config.toml
n_layer = 14
d_model = 384
n_head = 4
n_kv_head = 4
head_dim = 96
d_mlp = 1024
vocab_size = 9620
activation = "swiglu"
norm = "rmsnorm"
norm_place = "pre"
norm_eps = 1e-06
positions = "rope"
rope_base = 1850.0
rope_fraction = 1.0
qk_norm = false
attn_scale = 0.102
bias = "none"
tie_embeddings = true
parallel_block = false
init = "uniform"
init_std_qkv = 0.0386
init_std_o = 0.0
init_std_up = 0.0386
init_std_down = 0.0
optimizer = "muon_variant"
lr = 0.0107
lr_mult_o = 2.0
beta1 = 0.95
lr_head = 0.00507
grad_clip = 1.0
warmup_steps = 200
schedule = "cos"
final_lr_fraction = 0.0
batch_tokens = 131072
seq_len = 1024
doc_mask = false
train_tokens = 389700000
steps = 2974
dataset = "wikipedia_en"
MLP neurons of a small language model. Each row is named by its layer, matrix (down: output weights) and neuron, and shows model dimensions 128-255. Each number is 500 + 25 x the weight over its row's rms, rounded and kept within 0 to 999. Numbers have three digits each. A neuron's up and down rows have the sign that makes its largest values positive.
A block is one neuron, or neurons of one layer that tend to fire together. Before each block is what it responds to, as a language model described it from the Wikipedia text at the highest values.

Responds to: Pre-infinitive verb slot. Word right before a bare verb: mostly infinitive "to", also modals and adverbs, as in the only one to, would later, did not.
L10.down184:476488529503476528488523493491459546550524470482491560483511518480502536513508483517465476464509539505510466455496492501462509529514500544536529489520522504570495539506515472501488549506510564533492471462499490503489479538492483504516462514482492508499493522475528481543502440501506490457486469477501536530489535504491572532484489519502533503514497488524509503482487489493489533469493

Responds to: Mid-word fragments. Short subword pieces in the middle of a longer word split into several tokens, e.g. dro-pp-ed, ade-qu-ate, de-pl-ored, retri-ev-al.
L9.down49:521443521502485474486505511507487539469486505475457532503487488432518458502528528490495482523472499464464495499503454461500535505506486559551476513507508474479482468469508544501511487471524477440519509506524517550505476464514490528529493532503462494529509490523511452520488535525527525445550525502472508517557462527537543520491509476482528468509525503485470531471500563464542543530481
L9.down112:482476466526509473492529486483477462488527532530494482521500487479523511521534498502462472481502540496505529523492524536504537525529484438502468502515501482543507450503528505514545512504490491528492514512476505453509465493480441484479507439544526542490471503466459519516514518506517498509508508519502475468534443485503513510539515506520511491524493517468467516469484490461524488500539
L9.down231:505468475496534469509491469534479477478466475483514467493509521503499498484550501491531505528499499501463512524496496503498506480491527507461550550525506533486523522496503514508522537503482492505513487508476479510515527498462512555460498559509510460528508535496503454486474430527490467485484502469491513544525476510557486500495539485476466484502492506478501457471490513478538489502499
L9.down234:513453490488530474541486528520491531478457492456482488452487474459493521481511565511480450472478518489493492533531479519475481508505493497508494479523525510509479510482482526526517509534523480470488505473505488498523493535469522525473489497531515503536459506475502441483477463495506571481435476538495485461520486480477517483508498498492478496458558473468518504508463515524511513509514
L9.down433:519502481479517447486478495495501454459492500510505497493530453529467489533480490511492463537479492518487517494525475474513528404488477557464462484500491516527500522536475457465451457483476476525494488511483517525528511522506564451522489495509540456523460508512463515526533518530498497515479476522482491491498538471447547518469490521478507501479517500488486440510525488527471484516501
L9.down475:441525494514494470463508484529494529480472491514480527472501523480527535488447526528530437528506528476537521510502467547504492530460511520449483483523509516524538498511476478492496537481434486510515499479531482527506483471498508514503491506524532457513512527508515541472538501526486470488462430473483504498515509523506500497503536490555502503523500529490476486516520491488519501489527
L9.down478:467461461502512527511501524491508529460507493513452478477419512502471481504549492486492487542490529542481575500497485503506436501497468545460547483514464514502505534483515487535465527475473508531484423521507484469487511506490475511496462493505456489450523496526527510501514517481502494507505513513538489475480508504485475493526514510482520467514532540514518496491517469463496509514511
L9.down482:554510529515470510504496482476493461455496505566519493527485498519470508496458521545472532504468462549534480491529501504517491529495472548507522514510482522503531517499551480474490493462527501523520523479467533469541533479490506547510515482507443542520525474497528508515543518475507517517518528459527536447473527502475492466475500519498517496510513529529515544455487534495501477511496
L9.down519:519486506496497491557471521525486466494477508507478484506526493440503487511513503462496524507479563494461491523458528534507486523445473492485487508449522484482492474489432520525538543487517541525446513479532526497489484531496477506511479501493494506518479477495492519525463506511486467496494523464512492508499474484442512510476493473513487513498520497452524513486509529497477489535516
L9.down600:526483486530486481478500503537502508487528508563459523484546477519482477510507496457523491482499493490502496552494502478518504491511470542512544488468493536501524479492483457528501491472474556529508478533494483492518551523498510481530510519495508491514511499482539521463508500507504540503527525524450513452524547534506472517475471534513524473475488525498523524495542516486521475469482
L9.down702:547469487486510502468529474507489481462522514536491478455495528486479486474518491463505472465495491541508506509506453497478473546559476506488472479486543498475545490544521492532448526491529517527493483489544506485472469496541519461478498492515527516465471500493504513549477525498512507524506509501552478549534535508484508515455501499496491461482468502526565510468524451516487486522499
L9.down717:469531499500488497528543539518506512479501534475488554510488474501545503532505507498489504483481524521494487520505485543448475519481506512522499487504496498491504496535546506471554499482551432476494464525501537519477458510512536503486499511549529540541483551485480526537476511479498485516491490519508506476487517436513534481491492475492508515463527496524510487513466496466501529525511
L9.down833:527545513499490509450521505544484521466503490513495505470509527474511555528492482497483491506525465521513497482491516530484516530503523511517567511462478529499482494517484508525453547541514511558486476508468511482480514470483487452484476485524459485485500502514492485504523513504453525545555480514490466430543495490516489483529482463493455493501530516514538464514462554468487514483529
L9.down851:517525512523471508482522482525497472471498521529510535482482484449487515476489504535518504493493501510507512467452491453476518524481466463501505493517515529459479469514489541479488472509544515491545534471503496505486521498493477439428529459480476516508462459449511489487541487440484470511478497498499465509543507527498520521506537460481524518504487499483500500487483470507527522535507
L9.down890:503506530486504452504502510478502459561527503489525518509509489502481510495544477473507530530533528487551524488504534438556543556495528476520485506486535496423500484482510484476475489482525512478487518479510493492508481478519503512477470458502505514509459479525500500520490509539508490476505512522472472483515524503456494496482394507505469465506517505471518517495483512493483539480464
L9.down929:526505471501509426499508480522492493481503552518508519501512476468481513508471441525525493515484496530480547510474529505500518471481486499517517500535516486487540523520521495488526525510501475510475522495462518522532515523493471530497556465501509467502495548461477469504500523549495499531506505470507465499489504509446506500551517525486514449456509457484541515464522553527529518486522

Responds to: Hyphen in compounds. Hyphens joining two words into compound modifiers or names, especially after an adjective or number: large-scale, high-ranking, ten-week, COVID-19.
L8.down84:514494491507511478508453509528470521510508483467519462513512468487536478454549537500512527492489498510496471486476481455475453528531510556480505488530510491521487500486544517487486517563496516434486526524485459461490492499541491534504509472493472520484506513508513496472493535520473493505493488466510475506475472502525510510462546536468490501503502498465484508517487513505539459508483
L8.down123:466474537496521490557541521495452506579452477529507488523495487504534484528484499480477533471536415485514497504475527496485511519500489535452497506492530499498489462468473531473474504489501510467458535516461547487513506473521511532485519526505501462537492451502510513485516529542449501497515505492487506474496507525498506500519494526457506494504498455482440500525481493492499536516508
L8.down300:471502545503502517477448493494481500526468453490496488460493508509509464537487527545473468479468569503514444497493502502502506494502473515516522557493516513531464435515498528478521499520502501488490515502541492458481528540528514510478537479480500505498487530473523516505481496487584538514510563511491466490516502476466466507521482492561548506516501512551478486517466468495505542488502
L8.down989:474518517477515468537487528497524528527518490490492499478492494464497486500474511452514492457482503518475529532452512492498518451481505496539520515533542476538524530488442495485456488478489488497472492507493504496472509529506483479488512490506511471503486510490476470503459452536477440504458528488480485495455484545463555501442496485482438557518504490542490500499494475488453524512496

Responds to: Before a bare verb. Function words right before a base-form verb, mostly infinitive "to", also "or", "and", "not", "can", "would", as in compelled to relinquish, arrest or drive.
L8.down177:461493465472498515511536465534531502492492454491492510488526501493503492504535487511520513512498524503502497512491494467493521498479501528511499498494520453490490464515518496529515520461476522443538528510543522508501472539520488508484490531514458500529497507501472454535515475487456478435494509500500502498473499544501501499452496514489501499504548478523474477545491497525536497459496
L8.down308:496519483497538496486524496516480496525548502529495542506527502501505534502504500487520482523502488500516489486453488472497449527516482525491521483507557482493456497530498502523460475469521486568582497481531513489507480522545523527471480486491503521504506525464496509501520489519494492467524465514485473513465503503502522497506500508445535501512505465481522471497534469503498495483512
L8.down569:450484520574504467479491489544521517545492465464539500504509444463532509511529500539514512502510530486486452502482465489502499500443506483490435489525571542466455482506547482517477502504481498498541519455493521506468532526500465469489511506525496491526500497538513457479485535513532538460521506483493515474498498553495530515500517501481531518488509501519503527514483564504503506513518
L8.down635:495472455482517483554462465517495509485490520527527499480473529497509471490478517497482492469484507477514495508518478566499505470497486454471483486514478508532496491559470554520475478488501481486504458533477420471508546502516507499478514502494494500483530480509487492538510463496501477473544502520474479492478482490500457502497492523511447533506495482496523537506492493492533514506526

Responds to: Compound-word hyphens. Hyphens joining the first part of a compound to a suffix-like second word, as in Aleppo-based, European-style, money-laundering; sometimes the next piece of a word split mid-way, as in hot-el or corr-ug-ated.
L10.down437:437537586474501478519493507542516495495448476496546511492510441514536514493478521539510492494527509523500512495496522476534501500498488542502472526500486500527516471443473533524506476490480483521499519507526586529477480529491502493512516508475498522500450499526512474460487459508520523494513503482491481509454481524514507501456485505479522507508497494537478462523488514567475545511488

Responds to: Mid-word fragments. Short interior word pieces of a longer word split into several tokens, such as ut in reputation, ir in inquiry, v in livestock.
L8.down83:492532533498524515509475548467498523502492539516461453481443515497519507545513478481484511511505508503469525515501482522483520458494511461502488501516508518463492508477496484492459546483464476529516475509461496532487482511513495536488458460505543473495479521543539488533482512520476518504545541477475482493483517491537512486505496519498487461488491487525470458491524485516476452503476
L8.down181:471498532509486535501532461501490474426510474479508522511458479511468498485471567498526525544511462479534468447509495481510438543478488493528560491484530495481495449494515499490524548487457508517493523529516505524478509457518499548515504495525471481535479461528545523474489545498530495499457518492524518461479462503458483438521513504505502467541479491488510536533502507492501500515490
L8.down360:462505509515508531503482507480489452461511505485501494510489468491509533498539526481502434503493542497476503488526493478505503485513510557491448472531491525499536501485508537492549449540497513535496541499526473517522475474496498494465489493516487469499515483520446461514468547502483488479534518520515523482473493508479515481483510541481496501481498476480530514507531548507503468489474
L8.down885:451453529493521471478511545511518508505522491443487504464483476493510480497483466465469511484480478535528530429556527502519497473500486513509528495527512527477487484506492492503486565496504513507529493476508495500513466472481511534513477511475496490515530477450471474455498558545504477525493478519495511516534527528498515514520474518476498531511515511482516493483472527482495530510469

Responds to: Pre-verb adverbs and auxiliaries. Words between a subject or auxiliary and the main verb, mostly adverbs like also, not, later, and -ly endings (accidentally, rarely).
L8.down125:476520482483505478500528474445505472491531476498515490524494487505513533487531538527469493494444492519507442531517523506539473447517512533485488435475450532513540458492509472473520518509483493506491483508470495527472535499442516478506525487511498543518495468472490488456495504526512525428457476452483453499461488509437522514506509534528487485527485535497454467541503476492462490551518
L8.down195:487508474471510459527456531489483494467503464500540500519474511470509531490519518497516511492477532503553479505499495523493502509504524519510546515463481469531455527473507518536539487515458501484544505523511502481514484450499515485509506499462499490492483518491472464475517470533531515472516536511503499471442497494494506485488472516512503485488530505510486485547506515490451496511468
L8.down604:472462500473504545517494505490494544500501489519523499490515506480518428468505493493466447533521514502505459495540503490486516502493515520482439462547522480524516489504496522498517496524488553525511505507494498526500559532489531499510480528509503506481514508500459522463479543505481516447513501522506457508543498475532515515509489530523508506490492479512494471501509440508512520538487
L8.down1018:463516546468514524478484496505495560494529512494520503500523481499520442506451500507482513492493483512482525502515527473513499519487496492526509444492501498463489537514501518491447477542533488481505517513493471506539545532551510503486485496512491477566493521483465542506496475516493474479509496474516511464480518495478539514501474527445469529461506491507481501478499497488496460511534

Responds to: Word stem before suffix. Fires on the final stem piece of a multi-token word just before an inflectional or derivational suffix, such as deploy(ed), invest(ors), arrest(ed), unfold(s).
L10.down459:510452527523542498512468513519479473499519468497503501523484478495508553525513526516489494508497509507491465490470475483465490504445526483518495477531445469523463513498477526521482467465515528518522459507445510474532555468509512508506516470517471483520533512484503521475512507512512515517489508454560525495518514508507511513515506501532513489454518468515469503547519484521507482504528

Responds to: Pre-verb slot after subject. Words between a subject and its main verb, such as auxiliaries, adverbs, and, or who, as in "he even became" or "who had".
L10.down9:542488470470504496491482512486494524470486509493503455525521466512496490467484466541511509530480512524499490529556488520536500508438508475497496513539495497499474455493489540513502515529462486471493462492508485456515521477467486476503524513459525498512511539507465485516458509558529526497477548518492463503491507532448496464554513497500526502502509507482460493455482490517497543495540

Responds to: Pre-verb infinitive slot. Function words just before a bare verb, mostly infinitival to after verbs like tries, refuses, plans, also modals and not: tries to, would, will not.
L9.down10:486479477538489530502514541517498501486522505506475464499504480504517506475480574529461473455476468521510472502471531503468530514477495496518519451512549535516498492509503512464434495483484527522527513507475524475498503513456491496492438494527560490439493511522485483515515489474482459527486500504428481495487469460486533512451516501497461511483470498478521456439485515513495474471455
L9.down135:535526503501507498468494446515462520515511521488502557503515459492461505504511494521491517505471528494526482515454508521489471528472472496520501507458566562526493499536548453499503509524503516504520460537507522510507489508510482530540465506468494522498504513502531485515547493532486499480461483508496534500466538502513530453497488540536522522513478559503454472450526500454501516463509
L9.down216:525522530486534499482510468538491502493548485482525565511525485467498484530508487505490476522510478494523506481463508494493474508490494486528470442501546531519491527517490503480535507514500537522520445484513538483501451536556509509518484516510510497513478494473497472498507476493511495467539472501480489523497469527536540572478532490515529525516512496481496489527518551504501518522567
L9.down241:488488484497524527510485493509501507483548511506486579494523497472525484563533503521534524497503549489502498485466476486485515535505493510515493487542501480550470471521487505477520537484482499480538481512487509499544447584566534492500488478503483521494471514489471521515528525488500492474520462495479512499523516526480552516437527532502498572522513472474467501513515517492494547531531
L9.down245:479552536485517492532518453529498541494507471497484508496484499478509509484484486481464539513456529528486514522502497535524497473479473516472485544500550481519470484538538484479497490497473495490542482507532517458491525498492478528492509525509485545511477508515510511514465518471508522475485492477496553509476481462496495522470460523517489448484506533519496492545502576510484542500472
L9.down280:494525452496505489511509458549516504515482467491484490518503496471470507498512534500496474448474517492511458477516491503484482502482474483477515522467535469487475503491501463483483527500525492510517496516536465505500487485428543492492504548508492553491519495496556480508515513482484521506514494500460493513495499570533513516453522536460486537515481520465521509484513469494496481512493
L9.down342:509493451482455449520534522504498532487506506521496404495489474450482516519476467499474520509495505501496451515526507486483507514517506496504461476526478517509517516501482477482510510476510530492515478515541482512486461495501487533512526529441547492563503480490527464459519493489474507557454497522469484497498517520478470562496475502492479509490503528542501474533536482523551493475409
L9.down419:491470496512488495479501495509498505500520502563509540532513535436491497534495504485538540493514454527496468482491472525527527491504535495517501494463470502518474508512473504520513456509443519557523512517452493491487504469535542519489519488490500481529469523534500539535477492511504539584491519489475515508518487489470490519532485492504482481475504503507486470481489475475480490502503
L9.down438:494479487514509548492499507454478522498504521490502517488478482502505503504539530543486457495502475538535473499515470467490507523475476539500485483462493488461485479502544484522482468508499499500515458475537560515499501501527485481500517518471545499511531513492504525514510526484479531497515488484500546502526520542518509468483480521503499466517481494476489492449506525504523500469505
L9.down586:494485532557462508524519510496470484502470495496537513492560513505483517528504551482502468478458452519504484508486505541553510480501497540519448493512472517514484521505472504484503439505487509530499483508487517488511515515497524461509539530487513506521496511478505495502489458509515500513529517543485494471480462452493470520442504516476468545479485456477483503551462538505499537544479
L9.down674:515526480505486509497449488521501489534512519502523530496506513488474508494469531571497467509515502491489500501507511482452502494499519450471462519504493478483528550496514503474537534536496482531532517501485517547538500530540463524475516448500528483484498475523470485488476485513542501479502479474520515574481507528524529494535500519553479529522493501514490499508504489484512500500500
L9.down681:532438517492510503577505510520493509499477495525539479534486491473496535507507559550536502475514474511519468485469508465526522502482433495488488489500536504493488506534506467484525506557498509521534449497544444502457531524517545510516537506501454543531486504470499490493482492490454474459542470445467506462529496485518488503527500442504501543508487514493492498469489495549474497530494
L9.down703:495485524470518550551472544529490481567508468513496483499481489479497488486464466568523534536494436493499490524498519459470518494540492509531501469521477460521534494531456498503497505547495514479469500472546492474494490530474489496552474518493525554505481468496488520505522504453490508507507536540453507505466490472465461529510524515525478480489466535543514480501506501520505494521503
L9.down754:510484491453524490519462473511422502479468460513494523477467508493472501482521510531468497523514485495497528511471489500494507477452495497475503444496493548529493507512499554535519551517480539528511481518490519497543484495476493526502507532515442502480520470500483520491540510519507511560490479536490534493540499499538513500474503496513462530526530489508549502484470503545539507528452
L9.down824:509476488509538501469475505490477508507502532495498479473490535504538518495492475456520491492467482528455513491474521501505486439520496507557501504513495496480477487458526481507501520471485514484540492507476504521498512490498515529516490538589487523514525518520474528501505457473461488531480483487441498496522501492455498536484462481522413546454491473514466442488505481487520486509482
L9.down921:520514523474518491472457510490471520521436536480451501504480525465488509515537482518527513473547469506502476501475505493552510544512539474504522515483491497508455541522485496482482489485514488505504492483490477493515520513495479521523467494515449529453504522495517510484549477521502508506513558535499511519537534505491546506466504498496500525542575536482459472524468511486478566532465

Responds to: Pre-verbal adverbs and prefixes. Adverbs and word pieces between a subject and its main verb, such as also, rarely, gradually, never, finally, and the hyphens of re-entered and hand-assembled.
L9.down66:459500541500510512497507545505503524520492518504493505529483506494480481571502471508486554493475471456498525486490531442486512500474493539496465510489482471539504493511474477477495515501502503524494451477500483522550502506499482515501470553462507524495523518502545467518534449524513520501545487478505486478523505522488499501493473496476473475494491503492524473532499495503488526502493
L9.down101:512493492518479572516516513476491494478494504485523491466527485479523522532514489551492506497513538480511497466492499470512461481493508498476517509536506522470481462507468520527496499481500453488544492480502468473489495480512525513524516515541465513491518494483533440482506525494490512498490509474509498511521503510486535502535537535472485521515504479481489515535524463483506545465527
L9.down162:498493498492488520497443520524456482499496515512527514484485472490465462508529511498507501519506545438460512511480490498500478504498498498489550466454496532494531469496512528526496479532477555502463483546513552450486534519506475496462462480456490506473468477537481564479497522489470494530523506516527522513531534461515518498474468430517532516544494511529504535522539519471508530533489
L9.down212:537505521476497501469491499530501457529462506527511540467500498500486514485529490494499493499509513485470521488477562505518537491521486500519527526528549483522478502503510485509503517486473483539503490488511458495466526510481534514462508507526520493515464460459478458486460498483495524515539501523444537512513457514509528478507470476482460536501530502507475480504505490474493492489506
L9.down250:519492501499478490473508546520509478536526526529506515480476539478506499486526516556478496472490480493542484496507529498500524552526431527481514505491507510480509501466509466477534518490509518478498470499495547508504475476502487493549487480459495548520518490494517523469530510524459547468505476521485497502514484507489488509502477542512496496514492484537484492491490527550457486515511
L9.down361:468500516542496522516498535487505452513495499517514495536502500504481497475565481485486561545534495432498511539467558515499531511540477478517476530470546517488507479461483470553478445495496503474472545521480524498531472520480483478513473507515506537499551487527466533445514513513517499450475478529513489486503513526503542511506500515490524502532471513499499519539482469492505486468479
L9.down402:535441515471547496475489516525517453459489515514491481502499476425490513537545481519451507502499525522490491527465489502488502512495444468487494511510488532503511499502504518499515465544529489488501531485500489478534543508523480497497492539515511482458507513532527517513447503520491510461481510452532485507461492500531490525487525496490496557522531498551453483468553499518519557534495
L9.down499:503517507516462527490514507477491561520464466490494465534494516494490493478491524511464463470473517534509501518478518513475508513502504479489497467514505516444447489509482506504461499500495482520506475494498441505497523494547482488514497486499486525509487479519492440491474500513495509526494498511495536494494493546467512553506466506510535488469506509499518474469453457478469468461449
L9.down549:480458421516478535515505478476487465552506487512493453472505511515499465528522521488543502492494471522507450493498536499462498481467494456513458531522518435454513506471486509503504501481470485477521507482528500508468483495503477482489472514505455472466508481505507450493492484473482507524511505519512504515499494474485501489498483510528487495473476502485446501518483486514503456521495
L9.down565:498492560477487512504459521500506486514510523449583512504489486530480454448502526521535467487472523544528490548515496500526515512532531507497538486500533488466497496467513485508453513521513526518474487521471517443574525494465519537499500477519524497497507493532513466448493518503526497479492486498504513517518494503516492492533495493541494476492498460492536484531498530501544488475502
L9.down570:501533486487481533503521520527480507477522516534451482482490543471545522542547520475528483492470507483499471507520539511486489528555503479492518466522458473486491456485471505521488476486532536490538505518496488496513501495495539499480480450515462463536528504489451498556516542512478471487527477519521507452494493476508480475496477543514530481514489466462481534487534471499492431524482
L9.down645:532541493504482500511477508520525463522520465508487507517486457511505510496518530539478530525466491516488527533503477506491501541480501477557465456555499484547485531463485488494493519481538508529536496512538514536523516539530517509454522498513514495476494490540512518496493504488495530484491489476470489515530531489502529473462435483485535500499517506506474515528515480493494484449511
L9.down740:501464517549526509533535502507485459494513479498492456539501495500441474547499514511517541498495533520476450511505484518475499491551506478517520477486500503539514519534537468513515480511483544477451481487499542504509511469505505491469517531480529479521485477472492510494511479479471505507502495512499494484537492490531522512471515518469448546533487533523452495500493504502523472594475
L9.down828:522535475512476528491458516499529501465460522513510519514505491482506516520454548498514520517555487513526498543560509560493508477458504484496468495511499515522491518555509493502531511515501487501509501435500505521521492489553507467493495479526496482503483499561510480515492527511543522517501529521540505544520500510511505485509514523536513529488530506525493549482481521529560480523517
L9.down912:479499532505536490512525525523523488521459499497506494490511474486454508479488537534497474538504507506505489510492518542533501463476468518517486527506490486471482499533473502548501498487511462490474511478511471503442554526485464495511496492514502504474499518464480510463516489504516511540493518525501463515488507497514504490515530512509528503509512524497531490503486504539533473534553
L9.down962:505487492461493534534449492478491509491481538521489456514470496524548475554517531523531524490532507500506474505505483517475557506489531488485504425550539509483487487444484518505509523496489520439523536496550507501536488481542503451477491471550512489526501517515470511551530490511501513476493496510510531502518517469518488468473476516507554511515535487528511465500499491502450502508513

Responds to: Word-completing subword pieces. Non-initial fragments and hyphens inside multi-token words and names, often just before a comma or period, e.g. injure|d, success|ful, Archbishop-Elector.
L9.down72:487531487502505502504537438474479527503499472509499513519501485509498516519549539501469441475518545488466513484478438511539525504470516477491495503498445505512530486479505518489528482487502564538501508494528520490494518523507497488480518503462492497486507555486471480486552471539477522510521472470495467486511488485481472456514470513511529471512531524541469467480489502512466532476479
L9.down90:532477502506541502510495529495466480496477503514499448461468502491516505488483513458472473473523526465495500486496507537479511480511480519483499523468470492517451495516500498537512505536511528476462469495513508494482547489518460473490534511493518512463492497488461536516541548506533458497530503497496532542470495519482512534506477502501493522522509471523517491453518480501471503501532
L9.down92:495493483534497508470537504505531574504498519462524480511500460524488485507479476480505467508517506486493504546483511485428539477468493500527478497495514507507515472529498463523498487497485482485532526501496502496489488489481490488522522525552513507477480479475486458528475500524460504497488540508453516469494517532471499526478497516460483521489486464515529483467508517549479488511502
L9.down133:501480475501489533530521468526465495490487518516478515508479498475536489539515504507469513503549502430503503440481483483487483536495490473506498522464515489521516524455496499503505471471514516475534517507515519540518461499496509506503474525493540520467510466527484498480531511507505506502491482494493494570462524551513475509517499505501521509543530505461487486488468466484543519531489
L9.down260:475497555496473518514536507499484468517556505495567475466491571477503531483516464501460469511499478479488488452505512495507477491469478459452535531523496503487498478487475527495489494455479474512524487481505508500524500465495475527497506476500536507480516513470504514479453517493478530464468519492481494505480490499520506499480499487541481474511556498521514458550495476507496522467451
L9.down268:526516457502532509513471518501556493538540460535465544462467502518510536516497508559492552494506506468478512505515480527453571471501501496485525495481502544494507464470505491499511510493507526561509515458490505482529462515531524502513491506558496471513533523521528479550511505492509528491498513523514502512539517518481449462510510492483531472573466494519444520503501496499498515520465
L9.down357:508536538500500508464511500510480524547483491509512521494491474500506545509512528491496476471497457472535509493477492520495540504478532497454538498466449507499481510525488476553466476521549462497523499518487491463530463472491459517483491462486479489488530453513476493504452495502463522451521507527491490555495530499466471508514488537536527468513460521516494470511534474462520515480474
L9.down409:500522488529479474506533485466529464486547501508537492515479493517508488476529509512472490527505486477522547526524485503490514517489486542488508508436487501482507488462488493470537502492500450497505527470514529568513521494506480516505468489545478519501493504515483496508440486515506459490533505507491523530502474485496541490472546461476497483504512481515492515527525473458478556498489
L9.down488:506504513483515519498465540510476436514495500492495499501478508467520489510476493517486474520462536527477492477481503510463512515511442478487554474544504473487512494515467511503531459478475498513526489499482503495481511509479520503514491499498501526497526488507506519495486485532511515497494486510532481520482501527567508513481480507483475505456490495488448503490540476496550559526511
L9.down662:510536493506512526478486470493499511520542508475528496548530487547500515488490540500529449515421477489492517540489539488525515529497485508464540511512513464512480460516553500461555530533483540497515557495519529513515466480523481510502502509529511516487502470504504512510456517490533492473514476477517470459515483516483493442500470472477508499485549476493440512512517526538459466515532
L9.down725:527489459478493453469472481482502476511475554465517522525505504489498443490459504549491512544446500474523478479500516529545499540463491470489524569503525541515478488553516494512527552469539508532520479479497505506500510491522481495493496503464494493549536501522508512486487490438503520495480506514547519469511504539431486452535484521455482517504512519486484519515539536524548491483530
L9.down780:467438497489518497497463495505485452490510504457476508490522492543497555484544491485507537471489504499518520462480492493493523487487480473501516503508513495480516503505468515462503451506474505473500529513506525492535541529564540506479484439465517536514549525507492523483499502500544547496503521516535499485488524517528520466529494524501512518530497522536447518463550470492494544495492
L9.down857:456501463550516477514505485484500485508533493526440488510460482483513477494500510533494490465522543481483520498523492526526516482505476523486509488539549545497524508480491510480510512449494496491543547543508576500548525534516490505528501515476502508471463549462500458528449518502510467499519533515518467494528525525493484486459520499500488532519516507527498493515477532505492541516523
L9.down892:489508563465538482432462466493479504495491529509497487502476530513460496539507536527520503471506554500508509505536513483493498553485450493473497469494505503489472528498513521535483488484488470505460508492515502512498537488508457471500442533492490511445529472477534534486507537500505465504504461528522476531476478504461538476542496496534497458473465462509560426523508480513520513504483
L9.down945:520493492539480495485506486475462478538461496509439480459516483532472485500504492515496514485531509487544507480528511492542525546478511494511481516519461517496507496511455511527508528469538505566521476497478477475464511462482507520515492485556472477521464556464520501491461414521509515500474464497516457464512489433486524486489476479483506511503521526504481520466486513461508497525487
L9.down1011:473444561473560495495486508536487489479498511496506512513541510506525542475538526481474509480531530490506487495494465501461475505505474513514477508524499504503524497466471547548505483472537461460507483484472487513481509457511510503502480525503504511462534511546502523506518453513471481515524489472462454484525521496493494536476499513544559500525507510493513469504509520521478466507492